MLP neurons of a small language model. Each row is named by its layer, matrix (up: input weights; down: output weights) and neuron, and shows model dimensions 192-287. Each number is 128 + 24 x the weight over its row's rms, rounded and kept within 0 to 255. Numbers have three digits each.
After each neuron's rows, "fires on" lists the tokens most often at its 100 highest values on Wikipedia text that the model never trained on; "fires before" lists the tokens most often just after its 100 highest values on Wikipedia text that the model never trained on.

L11.up471:147186144164116143138123128126128130126145146179145110123118098124105133073108134109131121152146140160106154126152131123118107201144137125121155133139147100128121128123104097133124129119158123149151153115116129157094097095098115132175141156159138127133123119123113098081131142095126103132
L11.down471:160106127114123128132122118128162182138129156103091135118166192131124095130090106167148150179154176128133144147156120142102150128122126136135157121173129157112149129100105118147165100128123122128165133121124157118147102153120136113105111097151114058129176145136168176140135125125073123156
fires on: "'", " ("
fires before: "s"

L10.up854:104149093122162132138151135140162114171117112139117108107121149110136112129164145147109135145133125137112172111154135116112139139108147109108106125099079124128134162167103087153135171111079110145117147114172105124125162131144160174116137135099172145108106121104156113166128134179128147133
L10.down854:145161140131187143134145094122123116163105148160147156117165100123112120171125128161109164103084116091114129095137103144093064117116095090110132134116149146162159141098121100102114148134122120115165142118121148166101110140129117121102128098103138175129167152156153163077143136137166061119
fires on: " |"
fires before: " 0", " 1", " of"

L2.up606:093108140122101185136161101172185097128144155122121134130129099103108123120123170135114103129107170116167148112137139116097119101106113139110148130141114146146137083099108152150138115142089164159118120150114157105125091147139118107157128113141129106149117083151141137163126152110148072095
L2.down606:156125156078103119129155115165133077147102133135096183118132103110112135149125145097149155165132142143139104126110129142100081102126102119108163145095113149162139107156131111109155107176105135133145138129110150199144124124128116086153131109076115121149116154139101121112149167110118104098
fires on: "---|---|---|---|", "|---|---|", "|---|---|---|", " Turnout", "′"
fires before: "\n", "---|---|---|---|", " |", ":"

L9.up1192:117153141145103124090152151124139113151111138096113114136118135144131081115119145109133104127200105101091128122161108124147126148136119142147103106132125099139135148126113156128132160148117119136150120104110123140093129121143117117145109123120074111196139124116131096153125130122120114123
L9.down1192:147082110154165131092109087172127139171127106131117168108067121090134115102176088112131093106129108112114141163127112109099138140126155140171166142104085139172149133129121148156100140072102102129122139102138093113182138122103149097125122124116137122127121146120130143124147133133119156168
fires on: " |", " were", " election"
fires before: " 2", " 1", " 3", ":"

L10.up123:070184149109135158113115124149145147134159109158134165109095157164124144115136118126130128140147112113135137175115113103158142099119112134136163129100094112129118112109131143116141179121126111138133127143169158124108130082123162110140096151107127122122171114157130133126111146091167123141
L10.down123:081108128147163118097152152107132115124149122125110154134089165152114113142118141157131114147132131151120143174128154113147169134145151087113156103164100109107106117172112146170123159076109145089121146115100156117086119173092165150159166123105076087139127174128096132131117129147151130138
fires on: " |", " -", " 1", " 2"
fires before: " 3", " 4", ":", " 5", " 6", " 2"

L9.up841:148180103116164147099127132146147121095115093110144092103088105105119137120089128105154125168104134136121139149143143136093121136146179083116101129114116142105135154136134117133107124095079101170143096157144098116114148123112136146095086127091162118096152098118106088119146128123115107162
L9.down841:140160111132115130112139156129142086133145096126138113124157116119125103112123102133115088111113173156128155134128109125163140129150121091112143110131128142067139129127147116152117145133139120099089108132156120102132145136149115152081104123076125127120125110099119137178108102134081091117
fires on: "===", "==", " =", "====", " ("
fires before: "\n"

L10.up603:106170108144209130152115152184128127139146104119166129133097148163076125143149101122122122106084116157134090135141148113116076123114104142092148135141170143126144132135135158136098114128145051089144115115144152114122165102122113129147128116116092148168066142131102115129115150134137159122
L10.down603:149125178116093182106141137111122152115130109089119151103130138132126122080162129128089127146153110100129121145137148134150121119104180106167155110166129122168130172188142111111127107122114130135114153133144161135134127159122132108129156122139139139151107110131097111103091100131141165098
fires on: " |", " "
fires before: " ", " |"

L6.up125:169175123169180119123136108135146141122109119154094134111166111152150104136101122139123164119137098113117136134135131118109189123094073120156109128147113109084145127134071116098147148119134157146125129126158148116140126105127125158108129100138113138115102151137139158148147122113143103159
L6.down125:156146146141138141115103137122131122161131145122113142099141105170113098092120070156145134131124109121112164122146119111097131169161093149126120095137112114146144073132126187156171124094170115146120078105113138144144134133112146151098126135181105133144139122076118162134134119110106136106
fires on: "'"
fires before: "s", "t"

L11.up186:156152127103131195145165134085100102094110113127150155119121125124107080149121114086111148125135150158087164103138134125104124120153141141129115108099158164138101109114109145137103129124159087131139162119152102094166134124157106114188089113141154099108122136142108148099129105097066155136
L11.down186:123138102129134118104120083121161148141161132105099135122112097111145112120167115144089122178154102082119164146105069135122136149157138074125079194163108161157158154100112146108123147153111124088148177122133133108121163154124104105168153107147113137093112137129140117151106092151125126138
fires on: " |", ".", " L", " -"
fires before: " 0", " 1", ".", " 4", " 2", " 3"

L9.up1097:119146144148123135104130123106095107110186137137135147131119112078106131111136103138111157135132156111141129110139141103144101119097173095100151124099102139161130071130149106151143138110101116110128114118116150129167113157155094125167116182134130118129139156114130113209125149150162139146
L9.down1097:162122110079150107105116134138133157116138119167161114111111131097097138154151161125105128115128125128107132124069158109101162126127162140113122111154133138143118118137148152121146138132168111126141151147091153140117119128089100128110078098149119181104135154093125089110153138145109090118
fires on: " |", "\n", "."
fires before: "\n", "|"

L8.up668:129093082138124132126163122112190114143124086106113114125124154142073147129113117114119129149131184151112104144114085101120126141128105114129111129128123126110112134172107097109120105118141075116121135107156126092149124124123132135152104108098159071161129110177106132095142103111159110182
L8.down668:127125088160131173113136131105112151100139141065116144102148124115106161128112138138082127093100140158118110128127108152156073121153088112100089086136163137129133134171128128087106154119133157096107153134162127101151127129126190102140104079108098122117108142144137095167081168134153109173
fires on: " |"
fires before: " 0", " |", " 1", " 2"

L9.up890:116152110088145142151143087085157096124128134146129092139151125165108137149208188132079104153099116160075101145141179135113085160132135166121067152134160102164123123151138149149132136125119080158114157078149131157129134131169124099189133112125108115120100122129096079103118130121169124070
L9.down890:107155150090145152150146155125103125154155125080161125150104107124097174096190163164067115112113108114153123118114153129133118161108109089150101121114144122124122153115148113152131122094127062085091151130141141130157109109106134119121116117163093148157162131121140115124095148110146118163
fires on: " |"
fires before: " "

L2.up475:093147126170142108116140134131150144131111151153124104119147128152119099123104138101179132211133156124151085166130106145142125151137104134148121126108124152105118114167145184160131085097101114130107097157154135088118199083079125116105137130119142140127122117094141095120135107117115136168
L2.down475:132115126140097153179092152109152157097143167075139147100166089127121113178165164183149156099096157079102120119122120171112139142145135114131115118158173132129139166139116148121123145130157105136112148132135101111113123096090123118086125154101137111137128081104120137139099121157100104112
fires on: "\n"
fires before: "\n", "==", "American"

L2.up1036:116097137096136140130097117095129125137126150169120138119139145124102160097117165120124095135067106131093116125125146084066127133159134122143120142085109119110120147134111130187088137164158143112155106126119135119143114155086168110131110105127119138146151148116150163127122121147134131104
L2.down1036:085096125127131128087125106110157123130119104139146161152115138080148114125126126123120127167091103120149140129135143155125127164146123173132138154128115158112170169102144104113132107117157095155085118092130130112106142092107092131135119109149126123106138163132115103147154111119099136127
fires on: "|", "\n", " |"
fires before: "|", " Total", " 1", " 3"

L6.up376:121120106115108086110178110114133100148144134096119118101100122149117153125134138130141040123112172145087131104155112163090065150170150109120131117116131175119128153078128188144129140102111120094116118108097141120141130149161101097123164114109122157133123095169118147139137087126115138132
L6.down376:158108130170144147091149114085139094119162124133123114109124122132109157116103114096104082103107181104102131116061127137125154116104141165124090129142123152148107122121118137124095137155129160133103163159120130121146098109165152138176126115154144117130114097118070140108142143119168174130
fires on: " |", " by"
fires before: " 0", " 1", " —", " 2"

L2.up496:138116155132094112134178124103160143145116112140162107126113115122131114127147125137120131123139149076135164092121125081125120142134132131152138121153099174094137107087165131101161111120137139141155111146121123116106140136151070116158159068154135126091113114143126135163120123118123124130
L2.down496:114164155115102162095162153079082145181131122125142057075132092131097102115123099117143096123141154156105134097115137123149149165082108121157124149143091128168161101138129118105122132200109133142115126121157110130111162120137163103154115090102138088129079146154161081158102117128177119163
fires on: " m", " relay", " 400", " World"
fires before: " |", " m", " relay"

L10.up523:121159117170109170121157164151088129144140128097114101137108101137133152132116138131119102134117124113162109151108161137138109103121109159116140116159113161158103154165146110094141103098157118094136175078126089098114056114110166105170141150127120127172151079158146133161076076106124118098
L10.down523:119122146101112165199174157161123112134092138105157112139166117116128118107103106127138113131126127113140127158130153133120080159138128104094150128160146145145121157114105144123113138139094138128163125111110134138132092172141138117129121142137161140107124161092141126162101110155146162100
fires on: " 0", " ", " —"
fires before: " |"

L11.up804:142093126138176160108116082093093089141120141115134117106126127158104152183102131174105083105146096115164151150159102119159127134138113110104104120087115125135095139157112117115089140142124164107094136117116137113116144133129140152158144105076207150149114140090131112116106143133146079115
L11.down804:111084149119139135104131141162144126142164141126132124150123098091131093173103160115130162157119110112116108132134136128111098127105126140110130143151120105115183137167184109114104120140128137123169110126115146098133122121109106125146155133107147123162130153148099090115078091142136114120
fires on: " |", "|", " due", " According", "According", " according"
fires before: " to", " 4", " 3", " 2"

L2.up1279:119152109111122087175130109177149132140116117107092132116135112144146142105070155136101128144124156086127141124129101203124137145122126133108154132099081129135155126140148060099159129113130091172144138131100139126127129123122036154167132147150119116103134098113150145095108120119149127129
L2.down1279:091144133122108129129113105166189143099156146101163126104133109145108138146133112144090153155146147114116107093131077133121108126148126149148142134145051130113127139114143080171075130113119169146117104122130155118104178105137109130131154099109110110124121151118111135158134112082117148101
fires on: " 0", "st", " ", ".", " 1", " 3."
fires before: " |", " \"", " Ajax", ",", " Place"

L2.up999:114095141152107108131126096106173098115108144098134120146165172134166121139119159115143126156105163123119117132095153153135150138098156126135103107147145179143126149152106134110166147098131143142119110188092105167070146139095136146152169052130108083137124135098147139151123119133123153127
L2.down999:141097140190104111140102119152124100090101112121072112172141151136107118157127152101151116095084128131148091124105147152165138112077114148133100169117151161138138113130102110136114149104109149119092111141103089141097138097108095149143136132097131098112140123144118152131128110113156137168
fires on: " during", " During", "19", " once", " (19"
fires before: " the", " his", " |", " a", " this"

L2.up336:152157121110166124080163115119135140139120121121147151143119119094119137104120105158105132114118163099103125153187207112143137171161125120134080172158079106126153091129155154140125119089130053137129102135085077124116128092119104126137121142114148154127125136150086138119143175130115107109
L2.down336:130159097101155164120110129102115130141166127118140160151158106167089132119130086121143164193128136134083121136137161127135107107131147145105070173136113128100109159187129116106161132112140100123130138123104096088090164109120088128109126102147138102111134119150098127128118133160127122166
fires on: " number", " Total", " ISBN", " Number", " code", " group"
fires before: " |", " of", ":", ")", " 978-0"

L6.up128:120104124158131141109113088111068134165105109136182120163106123106152141116112092140082127141129114139130149126109125084117133118174185104105097143159108085093100128109132112130138140178138159132108085113115126123145116137156104136119111086170093106127133141149153076134129123139072163095
L6.down128:125124123159128111159142113125145102128122116140134126112124116116140135125142116088100130116165111136128174136135128117147140120120132148106087111153183121139157143095102112117147184092189141133097143179129137103116128091115120134164133115139148085111143119156123050090131069134119160114
fires on: " |", " Report", "\n"
fires before: "\n", " |", " 1", "|"

L6.up278:153109150138147121132108096114069135118134106137139114136162134109133151103126161086140142129118183124104096136126112118151128110168128111115096116118130125117067123144130122109158109104121148135144118114138111145096160150124115101170094100173098138105143130135148153101113144134087095142
L6.down278:134103170118132103119117124136131107123156133150112133114145074119145139108096120164156124130144121121158121107119100135163146171133113130147091153134144106155142148178086101054120163141206113131149099156099127134109131089078086185107117134168117144125121116087135093100170128121140143182
fires on: "\n", " |"
fires before: "|", "\n", "|---|"

L10.up695:150121153099127125160110083136180140118154112138120121082148076151128157151145141141127111137174126169071110152125149135094102122140145120134114084127158147149133110104114140137112151101176085134123101122137165106175131165154186145157109144135138128117147116150133130137092087129140136142
L10.down695:115133143116129117155121130093160115116144098137100132101094093092096088119109136138155098143167154140161147134082092124144152132146133127129098119138110161116127147136115120113147129117131113149091147164131129136111167159126137114163105161148141087100199130122127105145093106144106129104
fires on: " |", ",", " ", " was", " Census"
fires before: " 0", " 1", " 2", "0+0", " 3"

L9.up316:150141132143167141138137103171089114118127101093152097136132154084080134102121149135145118153111157076149084120149125139156166122110128105102109110106125125120141158143172165148108162118129118128087126144140120084135148156128124136086140116103135105121120133107105087132100147136065113139
L9.down316:129171125130122117098140155114149134110091126158136095122108104122152130141106143151110125101159191110119136141132141148115067142160083155140097147116138128100153135116151089090117131131153152106136096176107117126151126105159146132129127180121175150086096083133119129146119129130145166121
fires on: " |", "\n", " m", " a"
fires before: "\n", ")"

L6.up527:118168139105190176125133142127114150114081087153125117133155141124177116125130101115149130108143089135136098162119116113131086147142087150083121098123158117092144154175143160121157118125148112104136156152180110107112163147091151111125110145131149129122129120141166147123088077140070123087
L6.down527:140112131145133088166112107137150094122180146125171096148109102140102163105130118164137144178121152115121128091089086131157139123159163144124146110103105084139114131112140113099113128143152187152141155173072135136167140124117103133097119157130106126105121083116166142115135157117166148159
fires on: "==", " ==", "\n", " sources"
fires before: "\n", "|"

L6.up1073:154113098107152156098115161151127136120107124162123095162120135120098150099113147119140119148123154120142155140119163153161137095140129144116080112130127098096099173143164113103106107140125184106115128150119101114157109144112134102126100052147147156102119117169134104139077122115122145101
L6.down1073:136144109138141103139109124140110154136131128096128124143158139084139086131137126141118125145133180122133092137129137124183119154118124139142089093137153108138148163117108059106152108130143118108106125149111161140140178129113138151106142115139123155150124152134116129094162154114096160098
fires on: " |", "\n"
fires before: "\n", "-", " |"

L2.up1229:108118106109143163121145131137122131101120103129138116154156142114095095099134134117115142089127129089148125099139142131135139122101149151127121127079147126112118116114137106167124148112121111129139113105136192136139116181154149163138116178146141090156112180135125120104098108080148121142
L2.down1229:080110124162159134113112175153163112174144114137140098137094102105088136101102116166136142115085104114142142110108132130102128110102094149121101134159139084121130102137111095122118087107126154122108120096140169137111095093146139117135133173132103132153158115129175111151109124141125098146
fires on: ")", "3)", "1)", "4)"
fires before: " |", ")"

L10.up1181:087159088164153123141134114132192130120097139123159136105107125115120115108123113133129106091166086161121161105139104144171082150170117090142110157115059114129128159107096120165137135113102131123129120124107134121093118104201154132114124089098088097095126129163111094109129107146105137111
L10.down1181:122130153075126089108129120136139112118098130116152129136088121138100131126170109149100143154165159115092137114127150139118093137105134131078082128125111125144117115145132123117137126119152122101158146159112129115114168144160135125108139123114142139124160109153126109147111110116085121156
fires on: " |"
fires before: " 0", " 1", " 2", " ", " 3"

L11.up510:135125117149110162145163140161172119159138134125108136108119144124105107119110115085127123179131130105146138114119126131160165100129151163130139135175095128138137109108146136119118112094128138127109148128158140147134120174130088143123135130154132109096136162093072146121128113117138092159
L11.down510:136080133086173117101143127110150153108171092152133115139155109130111144148120108149124147139101131119103147159188164092108134099150101144151093125136155160114142123162141096094147167145105141150104107152108136105158106091086142126096108100106115137143130158094168125121099117130085124111
fires on: "\n", " The", " al", "in"
fires before: "-", "\n", " God"

L2.up1253:112106108149115132138084117140115104078122073125142152135137155165116126146179148131132103150149073127107125136146156150113109150121120120089129142144147137137135110122135096106142127153084130171097113125084162136129114153125108128177153116146161086111134137154143161123119124123153128115
L2.down1253:119098129149110114137111115163106112091142120118139124096154164144092078145091161134141149135119099123106120137132121122110114078126136127120144113163133125141147087174148151100127139111139091112135130148135099120123083108109132130142138127130177104120167179086113120154133171122165205112
fires on: " during", " led", " During", "During"
fires before: " the", " his", " to", " by", " this", " a"

L10.up855:128143156159134115105153119132079110117122121142131078113180165121130119134115130139189116126121117134168108126154086077133125105093118143115143154119101144112157112106111160146120160145121128172062098159122098096142134135076119142133151109081154112150096110104100157185143141161133136105
L10.down855:110122172138142136118170104170139135092101091113153130084119074116141163162098140086117127167145180169117131151103111085136148110129154145118153059144116093129100164133109157138140130093129125137156117127116172090130101114175087150113117169097117162108145108136146103146124183146150146133
fires on: " |", "===", "\n"
fires before: "\n"

L2.up437:106099086150151103163110093175121153166107083112092115126127102128117160117133148157097129158153154161168129137128180091102098113111142120110159146106088125063127111120100106133124075093110154153106084119118162085122134161154147102125126149156159114131140122201142139122122120110126097108
L2.down437:102122142113075152150096130164132143101113103169144144155122119128108138137048140147131131159123127155115093155136185118077107101146151112112108136131109156144127099155090123142112146133103164152100109131115103152104116120105104102160135119101140141103131123169163149163137118132111082134
fires on: "---|---|---|---|", "7.1", "8.1"
fires before: "\n", " |", ")"

L9.up266:156141195115134110113133124076178149145121144136147118186087086165108161137113110160126159132134106130130129099114122096092138153142120144105107135135208136144148123108151146128164135169112106117102131136135170146111149162160121083124123113130118106128110100141124135129147122138144122153
L9.down266:109094167156118143104149155133156158124103148114141171103124099139130134096197120160153125123099157131145082155119135098110135152117134094091104101132151161146104127142157128120136137115154103067116143105158136179127145147108117108142100143114077150166093125155124113118067126120176119133
fires on: " |", "."
fires before: " ", " 0", " 1", "S", " 3", " |"

L6.up969:117173109142099137115131094112106170162140092123115120121136136100115125112131150133149131105145116121120126173144091106107154114184138105140171121095112148119145138133090163110140118081090086110147088129138097141125174107168107114130109092123095120130110146142131087123126110166141105138
L6.down969:098159140124130061154123158152122152130112141132107112102155124129127102132108143179154101123143168141136085089143111126142111157106106127128099105125124129139114167156158114109094137143138090138093117145111124120118146161170124099104048113095117130084144099124106133102175094138099122134
fires on: " |", ":"
fires before: " 0", " with", " at", " 1", " in"

L9.up756:137153120168101094107124150104122113117154126153157111144148122109122115128132118084171149132116132117118120127071140116076098137140107112143169156151105121123101157108132134152165182123158129092063135147104143079122141152077153106117108104189126157139158113135119107171163119108105161108
L9.down756:127148129102116143124104097081155133124090149101099126131104136045128154123146072151111160093068140127115166139136143087127112147133135147141151135121140128150124117138067138160155169152134131129157088108122131124086160131136128151103086139136155143155126091110146136103170130131134112146
fires on: "\n", " all"
fires before: "|", " |"

L10.up978:131143135105173110098129129132131141165110109147122127135159129115107135125123164132094123097163080138127127126121143159120138174118112103124126108117151146164109167092123143119144129089155214159121127114129155114123146138112103085090135129122118087173118123146144117103055111089125138152
L10.down978:120168133148092104138113154128131124100133084137118105119090149105147145148143128136142143137134142130145119111138129076139138110137107153090104125149120146102125108113131121118133148130123078091151185114128088122133127134178139143133082128147147120109138113099172150111127123134138133084
fires on: "'", " de", " |", " will", ":"
fires before: "s", " De"

L2.up979:122127129111135141101138104157141129124100122152116159132163112152133139133120147115123104158143118110149139067119144137114121122139094105110130120116121152121148142121132145069168090173131176181134143177072155085152147135120101130117123126153133111088117139167125141111150126109104129128
L2.down979:093095113129111148135100115136134126171127120174121130140130112111150134142109152162160106164121183105125096113127134104153139128130129105145145085144094117089135165122084161124155154142121140156147121131075167104112099155140106097106114140128110138112135118137179152144129114108139112131
fires on: " 0", " 1", " Goals", " +", " 2"
fires before: " |", ","

L10.up877:109134123103122157130130134106138123091101150128136116114095155155103167145119080113116117111097172155114142093128130117120144174114162076156145123066136122106089132126126086116075101145159137139140141111124136105132166140157126141106171140130106174076129180141121139149113120116093120152
L10.down877:164144142080093142144107163141153104105124115122143154159156101142097113113114138142153129112121125130109176141157136095156144139087098129172111127131114164077135143155103123114106128143123145126154115130139156104103142109182112187133146118125119157152132131115132188127124072142120120065
fires on: "\n", " |", " vice", " sub", " became"
fires before: "\n", "|", "-"

L10.up515:103110119119158119138139140110097149106120134153129184110093085115099109098117154123090173158144139127167118168108092098105132109130115125142128101115129112162194126138151104094113109156119128138146127104126102113133143147119165112139112170144103160143100094130130156111101138134078140143
L10.down515:127118102075136107134159130124129163105100138158134159154130072133078140151106132133126163096098126131166143144077101128085110150085094106099133107105148146166146122153111119099127150125123117114117105131144118138115146116137141154152138115150105150127077129139102144123102145066135100158
fires on: " 2"
fires before: " |", "nd", ".", ","

L8.up917:068139152073151177080110123102107108141146128133101117112100121142150066113133151160136091115137160130140124148151144145162138120151151152171111130103149136163135116125073102129115134139166179123105131108143112128174135119105139114153166146134143112101128155092141136133159139135101152133
L8.down917:088132121147174112104088159139119101174167136096120155114070134107163047121144117132119131142085126132148094116144161128125183136106153133174096116133133096135143137121084150151121153100137153112092116149118117116151146123075094119167126127158107136115148141083128095116175108107137142123
fires on: "\n", "s", "==="
fires before: "|", "==", "===", "====", "\n"

L10.up684:133128116162137113134145141129168119124122094123132129102118109122084150163116139118109104145124149160095111117130141121103081163108117136122136125163104152157149147086155077114077107094094136144118129127167150114112150131121127136110108114124117145123129145153120139147084123128120164101
L10.down684:151169109126093112108155126152132150130113075138129147129123107150092140171133132157100142136129127137114121148125102112098138135132134116135129135093132124163139100107149160131126122186155132166116118134125157102105101131099145114113145126147129099119120119136112123201121170114144076167
fires on: "\n", " al", " |"
fires before: "\n", "-", "|", "U"

L6.up690:161137141131125112072122079113101154120124134119126130146114098094127136096100140128109132117150103129137099133099099113143115130146106160114153093141107125172131128141111125129145165123090133149136108136099125101109166153152159142092130107156130152128118142121123136137140147163133126172
L6.down690:113146141092122075115133105098173163127146105151116115141130149137133131156110128147130133132108110152135109135157130103159121129164096079164126096119132133140126097088125134109139133075137079136105104070189149116105169101142124120074114160081161161146092115120143144136136181104163126192
fires on: " well", "==", " ==", "s", " career"
fires before: "\n", " as", "s"

L11.up1266:127124123108126121142125156146131135133154132127186094077123125155122146090149143155111147107142166146112141122147193152109087138176134115124090146167152135149159169160123175127103139151104118103142157123165115112097165166146138108135152145124108116142128095087102107110099174128105157128
L11.down1266:108136130116122104173095134139118102129161088147162129145146149116113154085127161133122116101155153070105133095134162150114090121098170109154108162107151122127098089123162132135128153099128132096104156125136177130120111103111145124127135094103111148126120162148145077079136134141144125123
fires on: " |", " "
fires before: " ", " |", " +", " Steady", " 0"

L6.up301:166139110141110154163127122149119153161150110148185082096105106120144125175102132124105139123160147118139103110115094134124153105112092049130133099131122142102142146113115110143106149145117148120110081132121123160130185161171083145077178124192119133149102136136119125139069100129110108102
L6.down301:138148120157101101132108129119140186138173125140138086111147095111160147215118139142083115120137140133109133123131094125128116118140109105113115134120137127126139136126156133126128132138130179108126098140125112139132168147130095132108140124161137128110140157117147132132091144118123093151
fires on: "==", " ==", " his", "\n"
fires before: "\n"

L2.up525:111153107107132105110090157128147126130125077118140058113139073119109202094165124137103104101146099138114155118105157131069130142143156134140121120137133134144146169148139151166141139159129158182125112190107139122109135136123124112131143101139131132119079120118118142127101136095123120102
L2.down525:154143135138145171138126141109167140144109071103099076142132142122145167083089117144111132122089089119083181106123109143141100115170158126112164159110094140125194147171097134137151129162111104109160124137091129145128158125130119109124102118106145106127164120120112141112161110141172106125
fires on: "'"
fires before: "s"

L6.up825:123088107170088094132141083094133115158136151127125079159090107145098134099116081079122110114160133127116114119078155061093100118107128115127138120124147158109134113130133189138136107118123122149106132136143116129118145120148123159106107168143159077156108161133163135141129120131166096151
L6.down825:140121140136121141126141135142142171063121147173088149126117096127161133144112065132104139152093144097137120120119142145079173141139074128098112105096171166147122116122121139173167123104165068110112128151122135177139117108178119165123160104125129121127102124110183172148130089122114080156
fires on: "---|---|---|---|", " Western", "c", " v"
fires before: "\n", "---|---|---|---|", " or", "ul"

L2.up267:139122071105153146149110129115113122131116135119119157096132115116110152164111147151121161140152138180164096144090132139088118149133132134139129072129136097105148101140100103121124127122135152115152129125122111119138124102139194120110128134136139114160118115126170105125103110116132109079
L2.down267:123120130143099126124128140141112147118123099112090121104154096131155109160117092138148131134104154122189111117136162125097139115109181131109117129101132144133122124146145119123100138101143135144144101132117149133109098116146127168085137146155112144133131145131148134129132133138181099129
fires on: "s", " 0", ")"
fires before: " |", ")", ",", "."